config.toml
head_dim = 128
hidden_act = "swiglu"
norm_place = "pre"
norm_eps = 1e-05
positions = "rope"
attn_scale = 0.0884
tie_word_embeddings = false
init_std_down = 0.0
learning_rate = 0.000509
warmup_steps = 393
decay_fraction = 0.949
decay_shape = "linear"
doc_mask = false
train_tokens = 831700000
MLP neurons of a small language model. Each row is named by its layer, matrix (gate and up: input weights) and neuron, and shows model dimensions 48-239. Each number is 500 + 25 x the weight over its row's rms, rounded and kept within 0 to 999. Numbers have three digits each. A neuron's up and down rows have the sign that makes its largest values positive.
A block is one neuron, or neurons of one layer that tend to fire together. After each block is what it responds to, as a language model described it from the Wikipedia text at the highest values.

L4.gate621:541455500521489496519450433486532479505485510447540523502515457452489466492499496514475531492505512524558498533485501493508509530524526504500489512502530477491516486460478508486496504479484533508475504483505508465475483474547484516495517464513512463456511500498508507467502507451520509510499514499480537467571502494471515531445518512500530527500515513470470500493483477555506443491478481543445531496495517492474472512499505514511492469457493562488488524486529546523514524482514485515529503564496504504494485540521539541470491520442474548546517503513482467515515538456518463479
L4.up621:498496501500508499497543498478515483487505514525546467499477521487501518507547473482492515483474466500518493496435507494507486529485534491538485520466547543557435520491470459460506458530487490469488479522514504485487465510485504432541543476472493511542480503523491497464505467501540475521516532516468490459508487530515524513447497493482534491563536503500474509511508501493538549471481503523509490540506510459526494480507488484467493535550485510520495519478486494512529549501485509515465521527497513514508492556481506525486540459446485564494524525536459474476518477503545492519
L4.gate1371:508448511515499481523452443465546509494516446500514451506469515486513512490487549510512504498453492487529491539477493512510489520500527478504501495517511540514441522483487472558501479487477529492562499559559531431490526491517464468516558508488560504517469493499495533469515451493507506469538501503532525485525532497534555480499506540508469519537507518429507542505470506512475541467460479554470515529467496493461462515498487480500501512521479513527473486502488484524503497491472489541497468541518523490478517505456468577494469514494502487507526516522549493463527494508500480526
L4.up1371:507480545485473491496493449510522500480466498499537494519510530474483503503472469502511494455469529463499491491465511486453514509505536511495505529480520492499513502495479528511462462510552501459477514486558508478492480418516495505516474486454495449463488498513526509477526452514529478512539501491494506471488497513524475538450446517493532547503513525454491468475501495524488493504493509550506510509526527480510521516499501459541545438503487519508518463449464496504532519512462481535455511533496520493531500510441510501518520499516499529504528548516540473487509512483515468455
L4.gate1380:505485477463436500529503450524516483494487502495501489462491500520525525512531489524516524555502441508478482524516520494541527470537472502506497503479502493525487473492504489511473493534488487444544480519533526462504485495544516468461479498526500484480436503507520540507489487494491508514491519487480552486509535506518509495500530502517500512501526507500481542536512513509486520488493525509525547547528511539456505531488530462504524503508553490502496454512496470517546475508492459486501490513461498480482517536463505483520498513511494483474550472532472518499510489501478510515
L4.up1380:496443495489495471497511498507533499544511494532510489543467525514500550476483532479551513490464496525479560512513461504510457554500539484514535531537499504532518484514471501495487468512564499524496480512491520477483449504531505505521503472514530468448488504528495497529493504459545469498459484515469505524515493491459517472482503483563486506544486515574489489482482559526530509525511485525543502500472531492499490511487501491519517487477518547523490498502458521485454493470501540506535513548510529505485449491449484529510507509523498484471521513536503495537496506477488477520
L4.gate2026:513465513514490496511509472455487464524470493516522475505529516478539478516515491514491478506468500468505522455457499552524502479506555502504484475449507493471478504469525492407456519541491501483461470503504492453496496469493455493497512477540515435485497552502536530510525503512486490496546515542487490494537567551487551506470497523526507522497496487492466503491498496536513499496525506499502508491467505502490514516504493464483538514492473533527477472499489520491500532540498470523515483507485503493542491512482513540462503544530528507482505494495516479483531528490534426475
L4.up2026:504498504487504503489457502469498534500495499507486462490564500466454500512490504457495499501451469520488471509462522532496486482479510489474470504520503505564499511489447474481496541528515465491499503491482532516474500496460505468498516478511494532491474493481417471481504495500496529503529498521501502500499511516490492454473488536482463512477504492484499517455510471521523468484494485512488480503503504488491486533517507499452492535486520544456482500505498508512523510487514491480508504548540517494518468483462485508456521525514504516493534609501494477502503501506535508513
Responds to: First piece of a word split off right after a hyphen, parenthesis or quote, often a lone letter like s in open-source, wrong-site, twenty-six.

L3.gate425:532494519482477516449508532515496487486536522501526480482514540504480534502526498509507515491463524502491448509494526438481507462528494515516493477514515555517482500552487547496510466512474496466514454524524470513509513460525541466493501476447479476455520469493490528501466513461489475495546502542523483505493481502482534528464498515487482487493533473478503512511518493538530485486468456526493459544525519497509538487535480505481534485505491530543531486498475489498499491475479532438507505537523469514512513493476494510468514521514491501525494492477492496513529514469526473498
L3.up425:480469522501496489480473504508490525498519498490515472530485506548472513466485492483514468485512501480519507465519503496497486510495453481506508486499499528531505491494494530496483489533450506514448490509524498513480490480475519464532500504534485487488497509498500492481518498507498541485504505512514438493478483457495520531505524524516478501490499520516487532504473503485530507503506563490439524500486464512474519490469476476502528492500482502520538451577496486543459480481510540482533496499510452474524554487525462492484492489516527501496508508454490556481515491548503443506
L3.gate1769:478527508509520515481467479490486484490452546509536508494520565548486525475480506500476492497516521442461476509520506474515502505505518462505490478508494505462493488527501476486489534495501511537534472529490538485513499506488460499552514459477526510449526505533502543494499495468491509512534502566533499460508508482452494482536525503537477478479554488506483515508484480531535520492507512504483520499478497523493510459476506494535502490494481457487513473549492531510473498492496487494520477528521501496512516467483533516475494485489519515528499486478534465554460517505508469492
L3.up1769:510497474536535526495535520543514536509494525474502506505485497524513515496504527524465480467506509493511468522512510510499514501490508507482487501460477518504513527569513511474466495494458470488484435507515502524507546458519501527504511500461524422497541475494506558510481539477530479491501487492544471509522524534485511477485474519503512522551493484486484503503498540482503545463543556539528504479511460497501539511516483493511467488511531483529469492531491494496516477519518498511519512537498538501501500517539476482491499504533488483468517510485450475486474509462535466522
Responds to: Single letters or short fragments starting a word the tokenizer splits, e.g. p in pipe, n in nave, math variables, closing quotes after linguistic glosses.

L4.gate58:525475479529473522533485487467476479451460483513491532564514544468486459524510475502515541492476512478504489495502465489477520538444544486558501457493528489464498471547497490472513523526482539536537493482473518458465532491503486529515479471501515536498488479555501505495543455522476514459471464510540532466496542531508520547480510491482501508463523524506520505527513495494498488469498487479520488522473502502487476531481525469498502527510475491484496486501483468504458538530492499507461504476509474426504506482487478519460507524486497428542494516506540455528475508538518500492
L4.up58:508493525516484482511476495510476499522493455565515523510484488479505473504538528436481523507442478509524487471522469487485494492489529503488508464458542537542487454518491517520497494535536532483456505481475506491523506472548514495467494495500521501539463492521477481491480457516504512491534528475459505486518525496537522512490520523475534543508468511512487496486500478518472491492519461508491453498533515463490544515489501476508521485492499480562493503512495525468507518503458486500493512559511526496488468513445463520519496530485440486465531473510489523515528497448527499478
L4.gate73:494527493503510481463505494515481465486508518500501492512486542486486506492522546489518479530460458510538537505500537519533514530494480521520493472499532508528470504501518469462477518497487533493493510530533482499543468483504478477526509495505502528454481533492538502504541512474482484481528517545529530519496506474497468477504484495528471510490495495462527495516517464545548507536487502512451531578522536506514500516547508515542500538497475494483485527509510442527502467455503466518523460530458493479520514506456493519489498541496515472448470535486481531502497507512534486483
L4.up73:497488479522508502536518504483501474484517508534502495506455479466525484491476482494476534521515512487506469491428496486499554515561531510525482477491525455490502495469537557515500524490464491505493524539522494499510481483498506514500484526488448479495535548533529523490510530488491443511513465497497529505474527477508515518493507509497506494514488510547446526543514475520525483507522500518513516527477511515489483486534491479490520522465500507507527490502508496464508521551469508516481456474476470527501509529522498510484515484455499483512527502507557464466534498527475537509
L4.gate522:521482505499468495513503504494480513500496530523536467503489548476488508505515486514526499516470500494470488445499524468483547477493497536483488484494520506535507430500462515495542508518536488477499473548490509487482537486513504442516459509467551502480485478513533520498482493479486486481514503560526531514511521485490525544459500512497487510509517474511475513509500529539527503489511508488478486529494503516483478565503495477519508456514521542481528485511475459537465513452475526482504504525493478518463497504507505502494548539503478506492487531531495507520525530479539441530
L4.up522:510500467535510504492508544474485518547512530496524470439481484480461509482520476522476483537489464502444484470452509474489511546491484529477510500479508503523512437476533498548493475556501462506463482530507496503508473521505474497541432545487536520534510487471484474479519510507465535459529523522523480510517473522544503551478517514480475481523502525472525510515544517542518497478511522502491503502524456503520482529524492480515538486497507533481487505469487446517480488474520537522556521518482493509488502498509486440507479531491448527482486500534476546502519493488495480539
L4.gate1109:489485533487474502491474530452498506458504517521483502552502535471477481502487548493482533529478474482501475494485519479499505558518541474514511488473486480559480433478495515508487509470508496523471493515527465491499481488496514486475499489484519501525497519520489561513481450503563520512534503537527517495530505495494507498485515530496528526464487458495520483521475475501517531524467538546499540496518487469471491488458450516451517484542484500492518521544459487505527509494532520508491505547447445471522535531503521509490457485497499488460515543532447497521536470497532496505
L4.up1109:478494475473528498497497535480487484518472519562506473508514483490524502491479531500420570501514445519469466490447495484490532526476546534519477458479520494459436473488521483478474490448485470506490520489480527486467502502500530519512447516497483497529497500503541483510522510481491533490503513476509501541508483471476474512510487532510471489499460515518518540536560499475508532502496477503548490488522497487505510484504452551502473473505479495501510528479495507509469521472475474539466502481443519513518500520471523526471506516503506515472514507516512471532523488452449540461
Responds to: Single-letter or short first pieces of a split word, mostly right after a hyphen in compounds (career-best, hand-drawn, open-source), also after quotes, brackets or line starts.

L2.gate12:508523535505512503472512473513475490506503493465475493500537491532424581498505507462527511503470507528499551493491535545526514467509517523490494498506503488474493513503498514472517459517489510485496523532511474467497511497487500483536513461465494521522499490503460505476461516492497498494537476483561493518466570509490500484451479538513504508503499499472457514506481506524539477489461497564501482525519514467483505479470474517487499490502497530507534505459531513560513532499482477490459560505464501498477488542480465494494512499496508480502487492478509482477520488506523503494
L2.up12:505461496501477503524498510496469465532469525503477516484460496492489532507574474495501440547538458499495526499480455521473492502476474501498489524503465456489508505502523473493483476506516477544529505478471536513485508553462539452496525504507500483553546432516464463503504557509511486504504498468442500480461491543549544469516558482461525479523499528509471535511477482480518516528523548492484482518500482492512534498513494492475526484534520517537502486481521513526508493527490523513517494514515513489519508492541541493465455517502500532514504481482553479477505506553512541500
L2.gate168:514512508521512477530516465473471483505467484527525526515525502482493478519514515488510494475459491525541517461489461460520508465504508523487494483541502448528486521500466511493501451468494504506500472522494491469502553460479457513549473505475526468519527475482509518503476534493521489517481484518514496489526522490481484498500481477492498491514490517505495511483533465519496472511492477523501503548502525509495514489480470453524497496475471528473533460517486489532512511481497497513434500522485484510485507518495503513464497582527482498565461473487493509509552518473514471490
L2.up168:512467492521533523536506462501430487501477533552499510501521489503484486495540457479488503505461511496511498502458471479545481481486512528519521462477489504487496505487494553487492451512433474519513501496516479496536512448497456526541498460504538479509507476455487517493503505542488545504484506492520520484530522511515494493507489505469487504499491492472477502452514486493509489498452529572508511515519469485493537498481451504540497523491501474445497472497476482476497519535494514503446522556487508506491495516499501509510450562513501508523477490484516507506511519471488513484
L2.gate192:482503508462516514548494525506506502501490493480447476524506500473497509441500489475510470480482486543481518498512475464522482500466553516499528479484515499515519498518520507480517459479503483485470518513478505488479479462501463484500479508480494457471515457545491499526476498512521471521474488507455547499490497480526501482528504540492523532505493536571440502519490456493504516497531509529424477494484509463553505480483480501489471519473511477483526484515483500498479510570502492458543501506441508530483469503495500491516501505521471507495500530502526457530563500524485483477
L2.up192:450515494480535579525515491544484497504491487529488511526493481446482523506517470515464528534508517512525522524479454482508480479432457477521492455504516487488488499496527518485532453508454498513537489515518516432513557502504511517476516504452475472496513457495485525492533531528490535488500493528492469491472523525491485499506563474510518530494488533524471501494512484447498497513508507564460505507480528493489515491490493506498495480467498492505480511512517520466455457518502462503523517519471488503504470502497476534525507506479511517494467499472525509472493478510478471536
L2.gate366:503518474494497476509486476504486481529509487496532482475529516511517488451491480498443501451488465520499497434508463461542515543480517474507469481538526518507453501486524507510494519507557540504508500536537489479501483491511454478516498526480519473540465519511482507496520509476545500520506474490506495516458470469531487473510484520502477533478498488492456494476524478538470500489468467528482519506533469492495514466523461466527466546506462526476519432509534497499499522473431442478522512549488489514518518470475494479501505463502483501547502509552500454482550533503446522541
L2.up366:490475483482509532486500503449473506503524462549476498533499492506469486457503487502468509504509480520490494435519499524492515478463512539527489502506532492533540489495471518535471454505480537504464471496489479547502520522536501530489468524495471445514536497485514554492461522532528502436462481475486485502513534506518504541468518517483519532502495533539511532494492474490501492455494473571475525480482508484465538524489482498493492491522489492471510480477500505511455497491518481518516493555503511503552510485509503506497466513479485514482516520512455523482530506492520510545
L2.gate786:551513512505523485510493454517473533501466532513484523506455568493540505518504516482505517489440492478469474488466520426545475457494535509443505452563477497470494466487492508515483462486474541488510490556506512458514483457515476523540500475477470471513523499499512464480510484494495511500496473477498486507499522475479491482532487477512543472492517509527477557519502461511548484511518492477468526529470490523472471506514481513475543488469508527491504440545474440537526474532520484518495478499504465503460557431517525511472539559476507535510536507493516484441473498507524494506
L2.up786:549479455532496507488494521526465496515507480483487467483534488526490508526476501499533482467513497543488502485549527507445520483510498505521532510519531491495446535537491539479530458508471529496502515484499540479488503555498532495472490497540472492485477430527506499502497510517533501484520514472546492501520519507513507470513464509472536529464487489497479510466505506500500492482523476507512514494483503517518514501509500485509492491503486507514525542487499508510538484489494534467445490509496508488487450504522491476517479518498495503476502525513494464452522514520529479472
L2.gate1022:506490501510524469504553511451528492498451463476536492485513488480508483492474481478502460524512521482506519535502555503523497519484488502479503517548500508520471554497515498509489520495510487457498494532492510490477527536461528470521485505498493464511502491497503543478518502491503540510489510506515511491488499522516518425508492471446538534512523514490486562504523469536455506518489454537508517542517503535515540490500470496512519501516493544477492534477492500527486507457507456518501459513545513526561521519466518493484490531518512508521519454474494491492528522518527444482
L2.up1022:480489488506530478506454481463502510481483546533471496504508529471541512465514496509498525483454497517520490507502506445520515520515512449486466478523490515492478488457522513473549504511431542511492539501486517459541492487482445493508505479463518441502539511502518482529529498537516500482533487536508506494542481477488498448489538507488492479492530508557462534468485485489549516470488483515446506550522487482480469482463499532470521519499525517498518514551503529501501531501460491473492481503474479532469497524562511496507515458493510529496520495510474426479525498504469495497
L2.gate1296:499516566477515480490504503484524496491467540503511492540502499517519465451465517504449445483499504514529489459498494505527477517441525519481480489489526500563483529536518482499507524482527539531511467526517544503478542508466519496486505495505486487515511483491516546501560480473530510469486491536480500521480523520437469475469512507480529491507495477481517515452511509504467462500474458493509494489494500495485517515499489491492511486483536491534515495547490503500471511484475444489486521550530497521512556512515464552487466525513522520477481536489549487457545534524531490522
L2.up1296:521515544449521490475481478502489496509496485494515492561452459505500489509519464463478468499467514542500497478484513486508485525486525529497500505497502531504459513530494514474504498485518496531512517543509529493478534520520521510456476492529457496520498460497494534473508484464546506441465533511494492493486534564504511540491506502474487508522534539472543508479483503555479481471517482509476466501511505500529531525490462485507476533449442496497501471526471487529457529519480471548463521530492508500514545476531487505462474520493537546504473516489528454482539488511489503527
L2.gate1587:551492456441565489516453519531464491536527491528505526439505532514466524501496472509457484536495499463493516500538469465509461442456516498491504452490524529492474533495506487529525481520472492499495499500495495488490518494518479505476526499483536482494519489474500490518550522508485460480503505474508477526516502546531503510538555500491460509466530514517486516464479509483538500510506455520463524508486510484499540490471441479512528506425476508439532488454485508474428477482467457498516474540510491499501499498483484525503460508524498500498503498458537526450515491460507472499
L2.up1587:532509487502484471456481496489487515499458478505513525516506506481517464494519458492491500505521470470478472518486545498479502522486488488543551499508504506520510474437434519473548498493472466517479495497457499483525512519531482542493482452507513501523516516489518518523432470451485486468452484504470525491492454491494495503529491500480518489528471498504515501498446517497545492502478502503529484505468516502503520479537497464509506489507500477552534461475498512507498480539466505508560525490478479500545492522520518521467518491505494505459522507532513508530523488511473476508
Responds to: First word piece right after an opening parenthesis, quote, slash or == heading marker, as in ("you went", (yakṣas, == Economy ==, ==International career==).

L2.gate185:506490545539485483485512509481497478486520480561457499528497525492499483485472535455540498463497512503476444499471494513528533490510507502519499486514471548520510477493491504501515492470490522508513449494520497505491515517498514496510487531491494509480510536507552522528499433493501456496515473517551531510492497475501504488498510539505533521467487452465509468520496486483490440489500537503493501469490521508547476462546477510476450457493520489541504525521478514515497552486511514523485479546477478509516532530481534502448494478508477490501522498492490535536484509508488480490
L2.up185:533481506500493479459507502496429450504530464517476479492469545517532461472492504495504452494489490513458471489469496519526471452502538503504498505467481500505522562479463474503485488472486524499519436510553504504515508485501529520511498520503456507481522468475531514546498473528463474461450526499522540545511496518449507491511517501459525530482504480492524513498494476519542495488538487493451530511484489489518507507525470520519493505495524529517530531534500496476520532521546492518498522522445503534515518470532504474521471487507506540474529521496470504518555498544508485483
L2.gate455:477522477476526501495524512476494478488502535495500522435497523479499491484478493506475490424470505493475500513472548503520482520485522506452514471482502512520506478491496507506507481512510514499500500529518461483521449520505492487504502551485495519501472519486497526520502507496500475510519494530512515501482462518491492513570509452538513516497472491440489569515458501528529464531509499476515462522507504490519525484515524513466510507513519548489508505487505499484480445521488479516488478516481453536530501486516510539507523486461471503484522505485503522533541514519481476505
L2.up455:470526457490499463507525506530482463518511482493479491451465473517488497495498506506463507496465454488474491474483470485504485476471500477467484481472494517508477482484514527495533496532485505512480496506514503531564507469500453504483482529504486526472519504459485522518519484498500483500534505501504489468493497506501514495538488489488480496501520542488485545535496473515535483543491473491505467488547513473529527495517476542477517478454506550469505462448516500483469479506503496541486507504494525509501458474516524507601523512482479496463521492489503466487515519486470505492
L2.gate965:484482501501499530489488560503481477474493471497513539523509538491476528529503489534507504459446508543454501516483490496515455492489514498491473497489550501490499493519472466515521509530498521501473523540518427512526467486471504500502464494450495488513488492492482558488551464490531527463457513494520487487524521527525542470530465564471502494499517510502503523494478456518510479482499481509462539512545487491503490453525456495506509510506490569503511537505497436509487467524421487488495477525495466486488521516542489513505487470504494495493499515467491483506495497480511479504
L2.up965:501529519511514479502506495499480492506473475540493527489505551489459485480469500458528518460490477502451454530481516518450509524501503532491509516484499512522541500492502571544484519506497488486483482467457487511529537514551485480526467503510522537488539501493495461494462556526490482496535519430510527508502490502526469515492572515531493525535491502504504512481505458456494510524493548493497482457524492498498497464519481494494537526488486499478507521519459538531502498499485512521515449509488507499479459518481501471503457549515457465470476486543460492501461517516493507469
L2.gate996:516477504501498523475502487513523524470520521532501454505501525471492482516452494459486495483499482494464431486526581546479499508531550549487474515539526495497521492478494524472449540513486474463512497492521539525473505511497477457510490505501491463496474476492510490482503497483487503560519475502502510486508499525504520503479507512488508491496478500453471517500470483502524527471491522485473493512509485502469491469530502536488481503545503468533502509515474512513527542500457538500496485569489518508492521523539489486463528505483512514508551452473496526488525479521504495454
L2.up996:519497504514557500492516500511501494476519523536525487496515485482495539480488485485496487525486462495477468448483565549479458516497521504528520500501526539460480503449483458471481513528454494476500504496526494486495503500476480494483496503498549477512478479497535507469505486499487539527489472452500476492516498500531528514480474539430506481501517462487464503473438468512503501497503546498470542477521488465491503529537493487490508485510498447466490483515474466500519547512481563491543498510486527508502518532546445457475488521484464520475517450477452517480503466521536507481
L2.gate1172:537486499500541479487498498488488507514498469514495523489528490462467501539483527478519514501495485528432522562482493495495487522531509496514503486513494465465484504492500513500473502473491494522524548494504482490523459522508462493526526519459460481531463515478479479491566474506509496487528506519497544509525533535494492494482479502513492503484504460522497532462466445522552500495502556529467485509486516508523500522489471512475485586422509537528457473526453483508518523501523500508534505508486442445505518496509519502478520485494492521477497506527495492518536522471502473518
L2.up1172:536520546512518490465501496499482466498571495540496531471533510495517508515477515485496502474484503518495498508460515489565486472492489501499493528528508508494499529541502492545505520469502542448519507569506534483503478477516501509499484512470514525491530511502468529489497492469492519512548496502529512517529532499542482516475484467501468506502537512474509505550516497563488479491499480498512470534528536473501494485488492525471576482510478515471543494513508488528474534502481447460481533520474548507523501485493518460494526501511467481508481495530502509496463521475497501486
L2.gate1499:547495450528487479514510491452428508479481506484522471510521499550517526516482491515514496476466511501457540505575529531458484498492478530519519517529543508517546472500517531513525479535487495457539502478527514477494479487554525483526506482499510482538504498497540487474465527561527462507459471509533475517496562474518533513474522478501475492541546493490497524480512492481542520517491487497454445504498500500471511508479484513484504445498482505433514490534475526515456497489474529497476539538460514491484511497501545513499524513519485536494494521523492531466530512502523489524
L2.up1499:515540511496528477534484518414487519479481498513529504499485493544471478489488501528478561481530433495509487459525523462522491472521526514464463491551499522504508490482489468485490521487465588514502470506509476519526500511481489532522520493536482528455484486494510536489483489495496508480510503453492479509503522507479519467509479524541530471494502494496488538502512466498452470508503494528518493469532493477487511470512461491496488529506498521527494560506496470462510529531508491513468473496476522489494497487477462500533507498483507458504499488532517530455535523497515507485
L2.gate1531:514526514487522476480531503513467518517512530508517502498531509498513498487471507561492499466473523508494505466531484459561503497508506525483523506503490507479509505490527536462512527481524546483530486515487514461506460504481513503514492510483473467467456501515507524481461480477447481486478488523516521521487510483489501448514460459470455474504519514498515564537484500520524487508565479518470509471528497494508497489460487468491506483453554526531515502519542477524542459476498526514489492508468484556486530508490484480516514485479475459520545461462497492506552489481481506460
L2.up1531:490517507519550544441537484492477521530529493491452484487504508493489513502505482494492470468476482510517538503518487459553493526482481499463524519501471516511527494477520513512501516502534523504522494527464513487519419511488507511554486496477494498454502488514493515500473484527451503527502520526532499491507487497512465449511499492474472501505517507490498551521501481473532496512509489533468525478498477490528506496476497491508493473480550516472500468484548469531491492491508503497455508499531520497488514502517517462514502512494501512507547502479530468486512482481513477480
L2.gate1745:500500527509487454468484467457504477490462514529555502512508542509512490500516535493490487548493504502551485525526499486528522478506513570486488492542505499491463513518482467528523548467533530503510473504489538509491478476529482495538522509476497479482488444496532542513506455457465472489516486510499473504507531445467501490511490494492477472466477537477569528487503470482546469511530456487481485501520540493482513499506480450492498491502517489488503528493505505508545524464472497475482483527502516533511521519484484510502521535519456485563517496526534502463540492503497446483
L2.up1745:533480505489518450454467492488493511490471508490532522537520530534486489485488520516478494493578471495530469533562495525491493485528529562518486500491486526512495477472506520485484454478499503506497528530510475496509498512460473499528520528519513454478498505481531503512508527510463462418484485491493488535499496462498497529498480509516524508494484519518552503481503431489442476519524504497453511480507481502504524497501478485456533471534505497486506515529506455504524472468489493520511511484475508498458541529536494495523491521510494507539522487484543507498544495497508471472
Responds to: First word piece after an opening bracket or quote, as in (basketball, (details, "badly; also See also headings and table-cell suffixes like 1st.

L3.gate965:525487466510478464499516495503475461515453514544536519520489524543524485497495475476525445489478491491507499489446486472521531488514471556532501478513523491497484499512521483494496515514502518502543507525522503465529495480492494456507507501495494459444515496478566533475540493495483461470473472465521533508476523537517496475537500511458460509467537493520445501546498471458467499492486477542511506460533470538507526489528488500526521497512511469515505515515540487515487507515498436518483487517479470488492517533522493505479494515487506497500458502480510489496519506526553505495
L3.up965:504538514524495572480520509497511541523502505533498559506514486480472556547528458505526485515490461540494512506491529477486510537519474491489506506486487488482553470462507494499497502471469493471507507500553496495503461492477441502529493496480481531528569542505477566475542518505518490509435461469537510493462523535521494480498500537465512480506471499499451489516450484500523491439518545559490531502489454526509498492528491492498514511506562498524460500521480512533510516512507488539483507480496493506512490501516503470459491489502497532516449501491532499507501500493527530529
L3.gate1172:458477494491517482524490502481485529512491487509525517487486505512506522499513504506493495442523522515495503513505494453501472440526513524486514448489475480493500542493475455507487488445473510463495517495483477471474549476519534477489492553458476427483516472520521485462499482523495499491477507477512529503521506472457493468496490505525463478470544516517526518524523516398507503524494492545518509496507542516517510498496530475528507463573550545495479489509498500497527516458488471476506479521470531450471519520511496520539527524523463552535480489499530493484528493470472453498
L3.up1172:525512509515488520509512501511498494491533485470474473482513510484478452506527534497519472508490476595470509528482495470471514521505494525460500506525498485507515487556533471483412500500469490494512471488513453524499520484499506455463511499473490472506478504484477489513495537501547495509476501489524506497487540474496519503484501489474487497493473468482487509509518504533495516498496515523495429478511480491481533492522464482478491536552505504522490511494494473497473482483472469505530465523485519471502473538493510491490466501499510522501475479497509486496514500514525490495
Responds to: A lone "d" starting a word right after a hyphen or parenthesis, as in main-draw, middle-distance, (details); weaker on word-ending pieces like ing, um, ar.